Part of a small language model's weights: 12 heads of 64 (6 for keys and values), untied embeddings.
MLP neurons of a small language model. Each row is named by its layer, matrix (down: output weights) and neuron, and shows model dimensions 144-207. Each number is 128 + 32 x the weight over its row's rms, rounded and kept within 0 to 255. A neuron's up and down rows have the sign that makes its largest values positive.
A block is one neuron, or neurons of one layer that tend to fire together. Before each block is what it responds to, as a language model described it from the Wikipedia text at the highest values.

Short two-letter subword pieces inside longer words, often after a hyphen or partial stem, e.g. Brook-ly-n, as-ho-re, ly-mph, met-ho-xy.
L4.down77 [139 153  63 143  91 103  98 172 147 133 111 141  77  75  74 130 145  97 132 137 146 143 115 127 138 163 106 154 140 159 152  61 173 158 118 116 146 120 141  95 194 135 109 118 110 157 122 116 177  98 173 132 126 144 176 148 111 143 110  97  86 139  95 125]
L4.down256 [116 133 121 136 121  98 160 148 160 134 165 136 109 126 100 143 169  63 149 108 133 144 119 167 136 134 145  85 132  80 150  92 126 114 147 103 178 140 111 184 176 133  85 125 144  61 178 185 147 167 114  75  96 182  80 153 156 158 151 155 206 103 139 121]
L4.down548 [ 74 113 164 126 101  94 142 166 136 133 164 190 111 160  93 167  98 139 168 160 163 120 139  97 159 141 178 187 170 108 133 134 166 137 151 178 122 155 123  75 168 149 151 112 155  81  81 101 115  48 166 126 167 129 152 110 120 212 146 131 156 129  90 130]
L4.down582 [116 138 146 149 204 103 177 111 161 108 187 149 120 122 137 177  92 121 135  94  82 101  73 104  86 194 174 101 176 154 149 104 171 133 169  86  91 119 108 129 217 108  85 134 116 113  83 159 110 118 188 142 118 116 195 140 125 106 118 106 169  57  76  66]
L4.down907 [150 181 122 153 147 105  88 120 112 145  62 168 101  80 133 134 115 123 157 122  78  62 171  84 186 129  74 165  98 130 138  97  84 139 129 162 122 137  90 141  92 162 144 143 160 165 116 119 117  73 112 116  98 106 107 110  77  49 189 154 125  74 142  99]
L4.down1775 [168 121 153  93 172 128 138 186 117  93 172 135 118 158  90  72 107  69 120 151  82  93 159 146 148  97 150 125 151 133  74 145 102 165 134  90 163  90 149 145 115 181  80 165 152 111 132 137 113 100 145 130  86 157 130 188 167  92 172 129 111 150 121  97]
L4.down1819 [124 128 208 199  88  83  90 135 141 103 151  87  95 107 119  92  82 158 180 130  79 133 128 125 153 121 138  85 108 147 141 154  77  99 102 166 108 136 122 112 158 152 177  92 142 148  91 141 141 108 132 131 126 109 192 158 142 138  60 168 132 169 128 136]
L4.down2265 [166 124 187 140 171 184  86 123 147 152 129 159 133 156 119  84 156 174 114 116 143 100 154 193  68  90 179 140 116 143 161 159 198 101  67 124 120 119 143  84 123 178  91 154 153 166  82 111 144 174  83 193 116 102 180 132 159 219 107 127 153 144  78 129]

The word "by" in most senses: agent, means, margin, time, idiom (by profession, by contrast, bypassed), plus some commas, table pipes and "of".
L3.down173 [ 64 122 110 122 226 122 154  97 137 107  95 121 142 142 169  86 105 105 121 138 149 155 142 102 115 151 107 106 120  98 164 151 116 127 150  79 147 118 186  61  99 117  88 135 192 140 126 116 107 144 108 170 128 172 142 103 120 123 135 122 175 157 173 112]
L3.down914 [141  95 133 111 111 119 120 120 183 139 151 125 150 129 197 113 146 105 138  96 108 115  73 105 204 127 151 116 141 177 178 102  96 125 137  96 114  60 126 116 133 108 115 133 156 110 129 127 121 125  77 102 132 150 177 104 110 145 120 106 133 144 110 123]
L3.down1475 [108  80  91 112  91 170 200 114 100 138 109 157 157 125 100 141 110 108 137  94 151 139 147 106 104 141 110 135 139 114 116 159  81  88 159 117 140 157 131  91  51 123  81 126 161 156  55 136 126 199 105  85 106  98 116 109 142 134 165  94  83 202 125 140]
L3.down2378 [118 126 142 192 116 150 127  86 102 165  99 109 128 149 127 105 134  72 135 129 132 117 154 216 134 109 155 113 167 122 160 149 170 150 141 124 172 147 131  92 108 157  80  51  54 136 139  97 138 110 135 124 132 119 125 112 174 118 107  87 196 176 186 105]

Auxiliary and main-verb forms of have right after a subject or relative who, such as I've, would've, who had, has, Having.
L3.down448 [116  44 146  95 119 145 130 123 132 151 127 138 150 130 158 156  88  95 136 150 118  94 185 140 121 105 140 119 125 166 155 153 193 158  81 144 121 164 166 111 107  97 155 136 178 101 137  99 198 103 109 121 103 160 149 141 155 142 230 132 122 115  84 178]
L3.down1798 [159 139 108  92 120  40 185  96 148 138 147  99 109 107 141 163 120 151  83 132 113  93 137 156  87  42 119 147 130 115 126 155 159 180 127  59 159 149 216  83 102 127  95 131  76 143  77 163 128  73 154  60 144  67 139 136 148 112 118 163  92 151 126  84]
L3.down2098 [123 143 118 129 105 162 127 118 159 125 135 102 126 132 142  80 107 164 116 126 128 139 138 155 143 102 120  93 100  93 114  68  98 210 138  90 149 146 161 190  71  76 105 178 150 139 172 124 100 159 118 123 132 160 162 100  66  96 103 143 162  92  81 145]
L3.down2278 [128  77 120  54 110 125  83 125 132 129 148  96 120 137 144 135 134  76 126 109 109 152 142 107 150 140 193 203 157 148  87 123 231 188 143 131 108 164 147 164 162 159 162 127  98  89 148 153 158 100  94 107 153 156 113 181 125 126 106 169 121 154 151  77]

Fires on the third hyphen inside markdown table divider rows like |---|---| right after a header row; weakly on mid-word pieces (comm-erc-e, Sul-ta-n).
L3.down283 [ 86  95  72 122 146 166 104 116  94 127 128 157 145 124 124 123 168 169 164 144 136 172 118 124  85 123  98  93 153 138 133 151 123  68 128 179  99 148 100 103 126 125  89 189 164  95 130 132 141  70 151  62 163  88 140 102 106 157 137  85 145 138 135 131]
L3.down623 [ 89 119 127 131  38 155 144 148 158 128 104 125 115 146  94  76  99 132 178 146  80 126  96 107 156 161 140  98 163 154 161 173  69 152  98 122 132 115 120  87 154 129 150 106 202 102 108 185 131  91  93  91 157 150 130 130 209 113 134 153 162 123 213  74]
L3.down875 [ 58 164 155 163 163 142 156 164 107 156 143 164  97 113 158 153 142 161 140 127 152 111 112 127  97 116 149  84 148 100  99 157  91  73 111 160 117  50 153 155 114 170 149  81 144 142 154  97 129 125 157 174  76 126 155 108 117 130 119  92 114  91 105 199]
L3.down2110 [119 184  83 106 144 150 138 120 128 140 103 106  93 206 140 138 117 118 181 160 106 131 162 160 105  90 123 143 157 123 124 102 178 118 168 192 106 178 126  94 120 161 168 150 104 145 123  68 155  85 114 143 109  79 148 125 181 114 138 165 100 112  93 145]

Prepositions that begin a time or circumstance phrase, often sentence-initial, such as By 1976, from 1927, since 2021, During the 1990s, until.
L4.down509 [156 139 133 140 106 167 168 133 108 126 153 145  59 121 126 101 125 126  78 147  95 126 114 148 121  52 135 128 134 105  92 171 146 112 131 159 121  88 170  77  92 111 138 140  92 159 136  89 150 113 150 139 125 181  81 177 118 132 155  98 116 149  39 103]
L4.down1559 [163 173 104 102 109 170  71  75 194 110  67 204 140 113 132 139  98 126  99 210 148 124 136 117 111 150 123 162 110 137 163 105 129 133  94  84  92 109 124  82 127  84 109 140 163  93 122 134 133 172 148 139 112 211 127 172  80 146 117 120 132 112 111 117]
L4.down1751 [164 156  94 137 138 139 157 135 146 117 133 149 125 116 212 173  99 112 147 132 111 121 153 132  91 188 177 118 111 106  73 118 110 136 112 117  68 154  91 114 123  94 103 149 130 124  94 194  73 135  95 175 121 120 101 118 108 157 166 177 167 101 117 176]
L4.down1787 [131 130 104  99 116 174 109 102 143 116  92 125 146 162 193 155 110 107 121 121  74 136 136  96  85 141  71 108 141 131 149 152  86 157  98 134 107 113 174 112 155 125 109 156 171 153  90 167 134 121 166 105 197 160 154 141 136 123 129 158 143  97 112 127]
L4.down1839 [136 110  68 117 133 101 125 142 165 146 144 148 146 134  80  96 115  95 133 117 160 199 143 112 166 159 160 142 150 119 159  99  49 102 153 124 101  95 110 158 147  77 132 140 132 137 108 191 105 153 105  83 155 187 132 190 116  65 120 183 139  99 123 132]
L4.down2047 [152 176  95  98 120 160 103 142 211  41 130 125 117  74 178 131 104 170 116 117 142 146 143  98  82 153 156 107 124  93 176 110  91  73 132 151 141  64 139 109 168 157 124 143 178 136 104  73  68 198 146 188 147 140  90 129 121 114  76 112 103 135 154 167]
L4.down2163 [140 128  78 124 104 183  90 106 121 122 123 110 171 149 132 118 119 197 160 138 168 120 152 103 148 117 143 114 154 117 166 171 107 121 186 119  66 144 118 106 141 143 148 129  69 164 102 121 139 131  99  50 162 115  83 144 143 140 101 187 100 139  84 150]
L4.down2492 [163 124  97 171 146 170 183 145 112 166 145 134 103 130 171 121 146 178  75  57 118 151  77 176  93 147 149 134  74 123 166  95 112 109 141 138 139 126 129 130 178 102  90 208  95 204 106 187 155 122 124 155  84 151  99  86  95 138 122 126 156 105 133 127]

The word age in phrases like at age 73 or at the age of 17 in biographies, plus weaker hits on time in at the time.
L4.down1 [177  64  97  95 102 105 166 168 130 118 173 122 134 122 111 124 160 170 129 139 158 145 111 159 106  81 152 144 116 164 139  97 132 120 117 145 126 157 143 145 164 168 127 165 138 132 165 146 182 107 115 171 107  90 127 116 191 109  72 133 100 169 152 130]
L4.down263 [147 102 110  86 112  90 142 186 123 109 195 116 149 116 109 104 138 131 132 189 110 147 191 129 120 129 125  95 108  99 187 122 134 143  95 140  58 176 222 108 119 110 103 131 106 109 148 115  49 165  61 198  46 156 112  65 139 114 132 148  61 185 172 138]
L4.down1111 [161  53 132 126 137  68  98 135  99 136 179 123 190 164 123  70  94 165 150 142 160 160  89  52 128 104 130 162 117  64 159 165 153 132  91 105 102 238 121 165  62 114 137 196 125 123 177  76 142 107 113  90 162  99  95 139 127  75 145 105 147  75  97  98]
L4.down1143 [140  92 160 136  93 163 148 178 120 111 114 142 124 193 123  75 109 127 125 144 116  71  86 145  85 139 122 146 168 111 139 130 167 155 135  78 155 147 125 183 101 154 119 176 118 169 101 103 161  86  88 105 178 110 163 146 158  92 109 124 139 101  94 164]
L4.down1766 [ 68 136 131 151 198 177 126 151 122 130 141 158 130 181  76 108 128 125 137 154  78 170 142  89  96 115 106  63 132 144  86  75 116 145  53  79 134 175 151  77 102  96 205 186  56 146 137 106 137 134  79 163 134 109  74 138 125 103 119 105 123 119 108 120]
L4.down2008 [ 62 166 141 143 141  94 201 151 119  78 165 116 130 139 100 113  61 117 130 136 170  62 238 110 115 153 135 141 159 133 212 127 140 161 206 154 118 123 100  66  94 133  94  94 138 145 167 153 131  98 167 197 124  90 133  99 153 147 168 176 113 161  94 183]
L4.down2253 [129  86 137 144 114  98 112 121 156 149  95 102 132 113 139 107 142 109 144 148 133 132 158  80 192 102 127 168 166 126 161 131 178 118  90 161 114 123 227 151 162 103 101 152 113  75 131  91  72 202 137 139 138 100 115  64 124 119 118 153 128 157 142 133]
L4.down2420 [172 127 121 165 129 181 135 139 200 114 122  84 162 130  94 108 153  53  85 108 140 161 133 155 108 122 166 136 103 105 111 155 132 129 157 102 147 111  74 129 155 103 126 142 109 110 122 129  87 170 151 137  82 123  92 141 141 137 176 135 103  67 127 135]

Word-final subword pieces that complete multi-token proper names, mostly surnames, e.g. Mor|ales, Barn|es, Baile|y, also places like Ren|nes.
L2.down1241 [147  80 181 142 167 161 119  93 142 154  40  93 117 114 139  94 123 127 115 172 110 134 149 137 148  91 139 154 168  74 129 122  93 173  99  95  98 153  87 142 137  92 102 115  76 153 112  80 123 149 129  65  68 149 131 159  92 118 161 141 135 110 148 141]
L2.down1518 [ 96  90 150  79  81 138 158 148 130 140 137 153 148  82 133 101 157  89 133 132 104 166 128 183 129  60 125 132 113 161 205  75  85 153  63  97 127 113 128  90 131 146 137  81  77  92 121 106 149  90 131 124  75 164 119 100  24 113 201 150 148 143  75 129]

Pipe characters between dashes in markdown table divider rows (|---|---|), plus middle pieces of words split into fragments, e.g. Con-ver-gence, Jan-ua-ry, in-ju-ries.
L4.down80 [105 177 110 126 156 165 113 150 156 155 135 159  99 150  58 116  77 161 113 166 159 164  86 149 149 126 141 118 122 138 152 107 109 134  36 153 140 112 165 133 125 106 162  39 114  79 137 149 135 135  90 113 145 113 116 103  92 124  61 118 124 111  56 151]
L4.down260 [ 91 170 144 139 146 116 104 170 108 109 153 178 156 176 184 131 193 129 143 137 128 145 137 103  95 147 226  92  82  88 148 107 111 133  95 158 106  79 142 121  88 120  34  89 176 115 151 131 101 135 118 120 117  87 107 181 152 153 131 142 202 148 140 108]
L4.down585 [160 115 117 128 127 102 150 131 141 101 136 163 129 101 126 117 145 118 138 147  59 130 110 164 179 141 214 158 152 144 141 103 159  93  99 152 125 105 112 140 158  84 162  78 119 207 107 110 128 126 140 104  69  90 115 180  34 152  80 153 129 184 156 145]
L4.down1109 [ 64 134 123 166 178 127 123 152 108 201 134 148  89  93 128 163 155 125  81 162 119 145 175  71  98 174 126  70 117 124 158  97  98 140 155 103 135 177 120 129 159 145 156 186 126 166 125  74 130 145  97  81  55 209 143 142 157 115 151 100  98 197 110 106]
L4.down1209 [184 145 130 118  92 129 179 106 136 113 132 129 155 176 119 155  87 129 182 113 140 149 156 125 168 127  70 120 100 133 135 141 106 106 105 117 142 171  97 101 108 105 159 147 152 113 133 118  82 131  63 122 133 157 175 161 106  99 109 160 113 109 113  84]
L4.down1277 [ 77 139 217 144 141 141 116 108  51 127  79  81  91 121 169 118 125 162 113 142 142 112 131 114 124 150 148 143  78 163 120 113 155 158 155 130 123 200 125 115 101 121 103 119 179  62 104 177 113  81  93 149 103  91 139  62 185 130 174  87  89 148 143 121]
L4.down1416 [150 101 123 111 148 133 127 157  78 181 158 139 136 177 165 134 144 103 164 101 122 140 130 160 117  94  96 170 109  60 123 139  74 152  99  81 111 165 117 150 139 136 108  95 117 106 168  46  56 125 130  95 123 171 107 181 116 171 142 103 148  99 122 156]
L4.down1508 [103 156  98 110 155 158 106 155  91 207  88  74 173 159  89  96 164  95  99 149 209 153 172 113 157 174 136  92 119 101 176 159 110 114 137 112 165 120 139 124  81 125 140 119 103 106 142  94 156 131 129 124 134 132 141  80 137 144 129 193 139 189 124 107]

Word pieces inside proper names, mostly personal names in lists, tables and credits (Gor-dan-a, Rah-ul, Min-ol-ta, Carn-eg-ie), plus occasional table punctuation.
L3.down228 [ 92  89 144  63 141 133 183  61 169 149 141 143 205 105 154  49  99 120 113 128  93 140  86  97 107 120 160 134 138 140 100 143 121  79 104 181 146 144 112 147  90  82 124 107 148  81 174  43 117  79  69 162 121 126 170 155 133 124 107 147 129 121 107 102]
L3.down260 [120 166 150 126 132  92 110 101 126 134  95 140 173 131  97 173 148 175 173 116 147 136 122  68 148 107 175  92 110 122  88 156  97 131 152 119 190 121 181 212  72 119  73 138 182 111 105 135 118 139 132 135 146  93 204  95 100 108 125 146  82 121  97 158]
L3.down550 [152 129 127  87 165  91 141 128 132  99 115 184 146  89 143 168 103 141 170 110 133 111 102 164 141 133 165 117 169 145 147 117 109 142 133 138  90  59 108 108 122 100 128 165 115 151 129 119 183 123 152 104 102 133 182  80 116 137 146 118  86 121 163 140]
L3.down1735 [142  98 214 130 135  55 135 185 108 122 138 167  97 105 149  65 108 128 135 159 115 139 132 192  96 118 178 189 117  73  77  66 179 157 177 147 121 159  83 120 197 143 102 161 140 167 134  79 124 145 127 201 116 155 169 158  75 169 149 127 117 123 149  76]

Mostly the token "by" marking means, margin or agent: won by fall, by knockout, by votes, side-by-side, film by; occasionally other prepositions.
L2.down1069 [100 105 123  87 163 157  46 110 159  97 118 156 121 116 132 184  94 151 183 138 114 116 136 189 108 105 195 165 133 108 141 165 105 133  61 132  83 109  91 135 119 106 162 112 157 123  77  93 196 198 183 126 122 100 131 154 113 150 127 136 107 103 152 112]
L2.down2099 [ 93  97 135 126 122  99 184  95 195 141 165  91 115  98 115 124  88  90 101 145 155 146 135 164 132 138 182 153 101 137  83 107 138  78 156  84 109  40 122 151 107 112 112 140  81 152 108 137 155 125 116 149 140 135  83 146  78 146 149 115 120 134 150 134]

Month names inside dates, mostly in tables, infoboxes and lists, such as 14 January 1972 and February 28; weaker on other word fragments and "age" in "at the age of".
L2.down1341 [105 130 121  42 125 112  88 161 154 150 159 122 131 169 110 111 145 140 154 153 152 136 102 124 142 137 106 126 175 119 114 109  90 119  80 144 131 136 118 119 134  96 183  94 132 147 122 117 157  72 155 159 145 115 111 154 104 122 139  85 119 144 142  89]
L2.down1897 [112 149 160  86 156 138 192 116 186 168 101 134 121 128 104 133 177 132 108 139 179 155 139 108 212 151 108 106 147  89 163 158 153 141  95 131  94 101 110 175 179  74 119  75 120 136 129 131 123 142 127 140  93  83 159 111 117 102  67 116  96 117 167 116]

Short word pieces in the middle of longer words, often place names, surnames or compounds, e.g. Hamps-te-ad, Liechtens-te-in, Alders-ho-t.
L3.down563 [ 87 128 134 156 174  72 129 129 107 114  90  96 122 120 129 144 160 117 143 146 178 146 153 164 119  90 121 112 174 123  96  90  98 117  88 122 145 184 161 134 126 108 114 119  65 165 133 114 148 112 107  92 128 196 138 113 144 163 129 148 188 138 107 135]
L3.down625 [151 120 117 121 153 146 183 131 138 126 124 159 133 120 121  94 134  93 126  87 116 121 150 114  89 129  64 183 157 105 115 118 107 141 105 106 139 161 127 141 111 142 136  96 147 102 108  77 195 164  83  78 158 112 139 132 182 149 118 104 141 159 134  89]
L3.down852 [160 176  82 136 109 113  94 185 103 102 107 138  93 132 108 164 102 138 110 172 107 120 107 113 130 165  89 105 159 135 135 123 198 137 112 158 134 175 154 182 109 142  62 174 109 162 127 164 106 179 160 178 154 121 128 127 134 155 120 164 149 118 111 150]
L3.down2338 [113 156 149 161 153 132 132 122 180 165 121 183  84 142 122  81 146 168 139  79 165 106 126 195 121 128  99 136 101 117  83 123  96 147 164  89 117 163 118 123 134 141 135 120 106 151 130 114 122 135 129 117 120 158 132 158 174 146 118  88  62 139  86 169]

Pipes and hyphens inside the |---|---| row under table headers; weaker on mid-word pieces like ss in pessimistic, vessel.
L3.down303 [117 103 124 114  91 155 122 149 118 101  99 125 153 166 120 117 110  68 138 129 141 128 162 119  39  90 110 108 140 105 157  88  92  62 123 156  94 130 129  78 107 135 142  96 179 177  77  96 157 144  53 144 116 157 176  78 171  71 123 127 112 133 131 114]
L3.down1199 [196 112 180 129 106 222 142 143 185  91 159 136 170 119 151  78 130 146  96 149 165 179 152 136 150 115 116 152 119 152 197 150 121 126 147 162 115  66 102 143  81 128 152 151 139 132 142 144  93 116 127 145  73 171  96 136 116  84 127 134 118 161 139 117]
L3.down1470 [162 172 151  82  85  53 111 164  66 165 129 164 136 122 172 165 130 182  68 113 149 134  83 168  92 165 140 147 107 122 184  53  94 163 127 157 127 181 136 112 146 110 121 118 157 116  93 108 105 111 103 132 173 129 146 159 167 125  97 136  99 105 149 164]
L3.down1954 [124 112  76 118 145 124  82 117 103 144 114 102 125 133 159  79 113 185 195 102 114 153 154  91  74 115 189 108  91 103  88 124  99 141 106 156 134 107 106 101 101 101 126  76 165 173 125 174 142 101 100  71 157 106 117 118 101 190  82 149 101 149 155 100]

Sub-word pieces inside longer words, mostly "sh"/"h"/"s" sounds in names and words, such as Khal-da-sh-ti, archbi-sh-op, Rathee-sh, ru-sh.
L2.down1398 [ 86 167 143 137 144 118 133 136 153 114 132 157  97 118 144  87 152 106 120 122 151 135 138 140  80 146 144 122  91 127  78 137 129 131  81 160 102 120 154 141 115  91 154  77 144 174 108 124 154 106 120 160  80 152 148 148  86 111 163 130  98 144 123  63]
L2.down2274 [ 99 161 151  88  76 180  97 112 103 126 137 116  84 144 136 143 129 142 184 121 148 161 142 120 171 135 141 111 110  96  79 101 133 132 112 118 131  95 107 164 138 133 110 142  76 124 176  60 164 107 137 122 133 104  75 114 138 109 105 188 137 115 133  82]

Dash tokens inside Markdown table header separator rows (|---|---|) in wiki lists, plus weak hits on narrative links like then, to, other.
L2.down87 [ 69 151 181 159 163 154 187 110  64 122 137 127 131  81 155 118 192 155 102  69 124 157 121 129 124 136 135 195 142 192 109 142 148 113 132 117 136 169 162 117 126 159 143  90 111  92 106 159 113 128 141 139 125 156 104  89 126 144  81 112 154 161 120  97]
L2.down161 [137 116 143 108 149 161 117  67 144 111 133 113  77  95  97 147 103 125 160 155 152 117  94 131 141  60 176 153 167 120 107  95 177 170 103 126 148 111 162  94 185 150 168  93 142 125 140 162 139 183 101 153 115  75 189 108 163 104 180 158 146 125 111 112]

Fires on have, has, had, including contraction pieces like 've and n't, as auxiliary or possessive verbs after a subject: "has been", "had won", "I've".
L2.down1054 [ 58 143 151 128  95 162 104 158 149 138 145  84 112 120 134 149 142 130 201  89 159  94 154  74 183 146 125  75  98  53 100 140 152 150  88 113 150 147 143  79 146 151 130 156 132 106 108 156 126 113 135  95 153 142 136 153  99 100 177 100 149 102  93  95]
L2.down2293 [101 139  99 113 135 179 173 157  87 162 110  91 135 139 100  62  92 130  83  99 159  99 119  76  71 107 142 126 112 143  77  58 136 193  95 192   0  95 112 142 156 162 146  94 104 154 159 142 184  84 142 119 116 135 138 189 183  20 153  99 101 124 115 148]

Hyphens in the |---|---| separator row under Markdown table headers, plus weak cases of mid-word fragments such as st in storage, itt in admitted, and the hyphen in 2-by-2.
L4.down792 [115 150 153 123 171  98  91 158 107 134  63  88 108 109 118 128 140 136 204 143  56 124 164 164  91  92 124 136 134  91  80 108 160 126 135 152 128 177 122 139 127 103 110 127 106 170 185 132  90 143 161 146 161 129 153 152 135  73 118  79 167 174 161  93]
L4.down901 [ 84 149 138 193  77  96  91 139 122 115 143  98  79 139 155  68  68 138  93  91 164  99 106 129 105 146 145  99 185 106 160 146  94 134  92 179 103 131  72 146 143 102 142 124 119  70 151  75 119  79 113 126  96 112 161 137 129 129 173  89 109 122 151 152]
L4.down1044 [138  86 177 107 147 142 122  97 109  97 123  66 151 143 114 141 106 100 121 159  86  92 109 140  52 116  90 148  96 156 106 133 102 126  97 145 104 137  73 115 146 176  96 133 106 169 146  94 107 104 128 117  87 125  49 150 171 134 185 125 145 111 118 132]
L4.down1094 [105 144 147  74 122 128  78  95  98 134  57 118  95 182 154 114 141  81 144 153 116 108 133 144 146 168  72 137  91 124 140 121 114 164  61 148  84  64 145 128 104 186 107  96  51 146 149 115 125 162 131 106  81 122 157 129 129 102 132 152 141 136 102 133]
L4.down1336 [150  94  95 101 157 123  88  63 126 135 178 106 129  95 109 130 120 173 114 124 128  57 124 116 148 133 113  96 162 100 175  72 164  97  56 147 131 114 133 149 122  97  91 141 116 102 131 175 117 107 160  34 133 136 170 151 136 127 108 139 132 134  54 139]
L4.down1347 [149 160 111 136 117  72 180 158 152 104 127 118 175 131 121 112 139 138 166 155 112 141 124 130  40  88 139 106  88 148 132 118  79 165 159  59 149 157  92 119 172  95 108 203  81 124 134 132 130 123 101 125  76 160 111 113 159 161  88  71  65 126 158 159]
L4.down1594 [111 138 138 174 127 174  90 137 140 132 128 109 102 116 158 131 178 169 138 159 114 105 145 107 188  80 144  63  85 187 113 124 164 118 102  47 119 138  97  78 140 121 133  93 163 136 109 144 172 137 105 127 127 168 131 103 140 166 161 127 101 139  95 108]
L4.down2152 [145 120 158 126 116 103 182 157 138  75 152 137 100 138 129 178 138  91 114 107 142 131 147 114  92 103 124  75 161 162 183 161 140 123 110 134  77 177 122  85  94 111 119 112 167 176 115 125 100  99 113  84 126  63  76 117 133 112 115 145 134  89 136  79]

Tokens just before a full date's year: day numbers, month names, and the in/on/since that introduce them, e.g. died on 17 August, released in 1988, resumed in July.
L3.down233 [110 159 211  76 158  82 123 116 160 116 102 195 166 116 159 164 170 152  90 154 115 105  84 160 136 125 115 151 126  91 135 108  79 138 175 118  95 128 139 164 186 126 138 133 142 113 102 121 100  56  85  86  76  87 121 121  81  81 130 111 139 167 144 160]
L3.down781 [158 110  92  67 113 122 108 130 169 139  98  67 152 121  75 150 113 130 108 124 137  93 154  74 117 136 114 113 143 135 148 122 111  52 111 166 171 187 149 146 118  78  89 134 187 106 110 115 121 150 167 119 124 102 117 140 113 117 125 155 119 203 134 124]
L3.down1853 [ 81 141  99 156 134 151 127 125 106 131 133 101 159 154 140 128 114 136 168 195 129 118  69 164 179 115  76  91 131 160 145 107 122 164 170 126 110 101 165 116 150 121 119 146 128  99  96 158  90 122 123  96  65 116 121 176 137 133 130 129 164 105 158 135]
L3.down2024 [143  83 136 147 151  98 148  78 160 143 142  62 124 120 186  95 145 170 152 142 149 121 128 137 138 216 106  85 168  36 118 135 109 102 149  94 123 103  92 154 102 128 210 166 168 118 123 122 132  79 173 161 118 130 175  88 137  53 103 110 119 141 127 108]

Final subword piece that completes a multi-token proper name, usually a surname used as the subject before 's or was, as in Samdr-up, Park-s, Laid-law.
L4.down189 [ 97 143 121  99 109 140 161 112 153 144 156 133 136 146 117 111  83 174 188  94 149  82  79 180  83 106 178 100 135  95 167 183 138 129  84 126 112 174 186  92 133 100 165 120 151  91 159 150 116  85 113  98 142 135 137 145  63 145 116 151  69 104 129  99]
L4.down397 [ 92 100  95  53 182 134 123 147 160 197 146  76 156 139 116 142  87 119 184 123 138 125 146 147 169 153 111  84 158 132 112 175  84  98 128 184 172 159 127 114 116 129  84 169 122 118 153 152 138 179 108  52 152 169 135 101  99 102  97 135 135 133 182 168]
L4.down813 [167 161  23 108 184 123 101 152 148 112 151 122 149 110 138 101 138 124 137 124 138  84 128  90  83 103 160 105 120 129 125 192 136 104  97 196  86 124 145  98 109 150 166  72 152 157 148 185 118 148 128 136 114 123  84 138 137  96 167 157 155 151 181 106]
L4.down917 [112  76 137 168  97 117 164 114 157 114 101 110 118  91 171 105 168 104 165  62 192  92 123 162 169 110  82 122 157 160  94 160 115 153 169 117 148 117 139 114 123 125  94 102 126  98  76  89 107 115 150 162 207  79  84 190  58 186 144  80  90  82 113 121]
L4.down1276 [128 105 135 109 175  86 150 128  60 106 121 108 159 156  99 121  77  86 180 118 154 120 138 168 160 186 135 149 115 176 150 176 117 150 132 139 140 122 133 139 106 168 125 227 101 133 143 144 127  82 135  94 105 146 155 111  93 164 144 125 104 157  79  92]
L4.down1933 [151  51  32 140 138 127 162 125 108 102  87 103 129 166 145 184 134 173 164 105 131 123 119  80 117 130 116 126 111 113 119 139 124  96 140 119 129 131 124 122 145 174 179 138 104  85 128 151 177 167 154 102 187 132 201 128  72 138 150  99 102 110 128 121]
L4.down2338 [161 118 105 129 139 114 119  79 169 134  98 131 118 123 108 118 108 129 137  76 137 117 119  25 139 134 143 132 112 148 111 151  78 100 130 113 154 162 117 110 157 133 146 157 148 145  99 126 193 183  84  84  73  80 171 104  98 116 123 137 124 119  73 140]
L4.down2387 [105 147 138 136 147 107 129 164 200 147 129 154 149 197 134 112  87  94 151  89 145 108 122 130  81 187 128 123 143 106 128 158 115  97 128 149 112 112 155  86 118 111 150 157 155  92 159 131  85 157 146 151 117 128 148 155 151  86 106  73 119 127 116 122]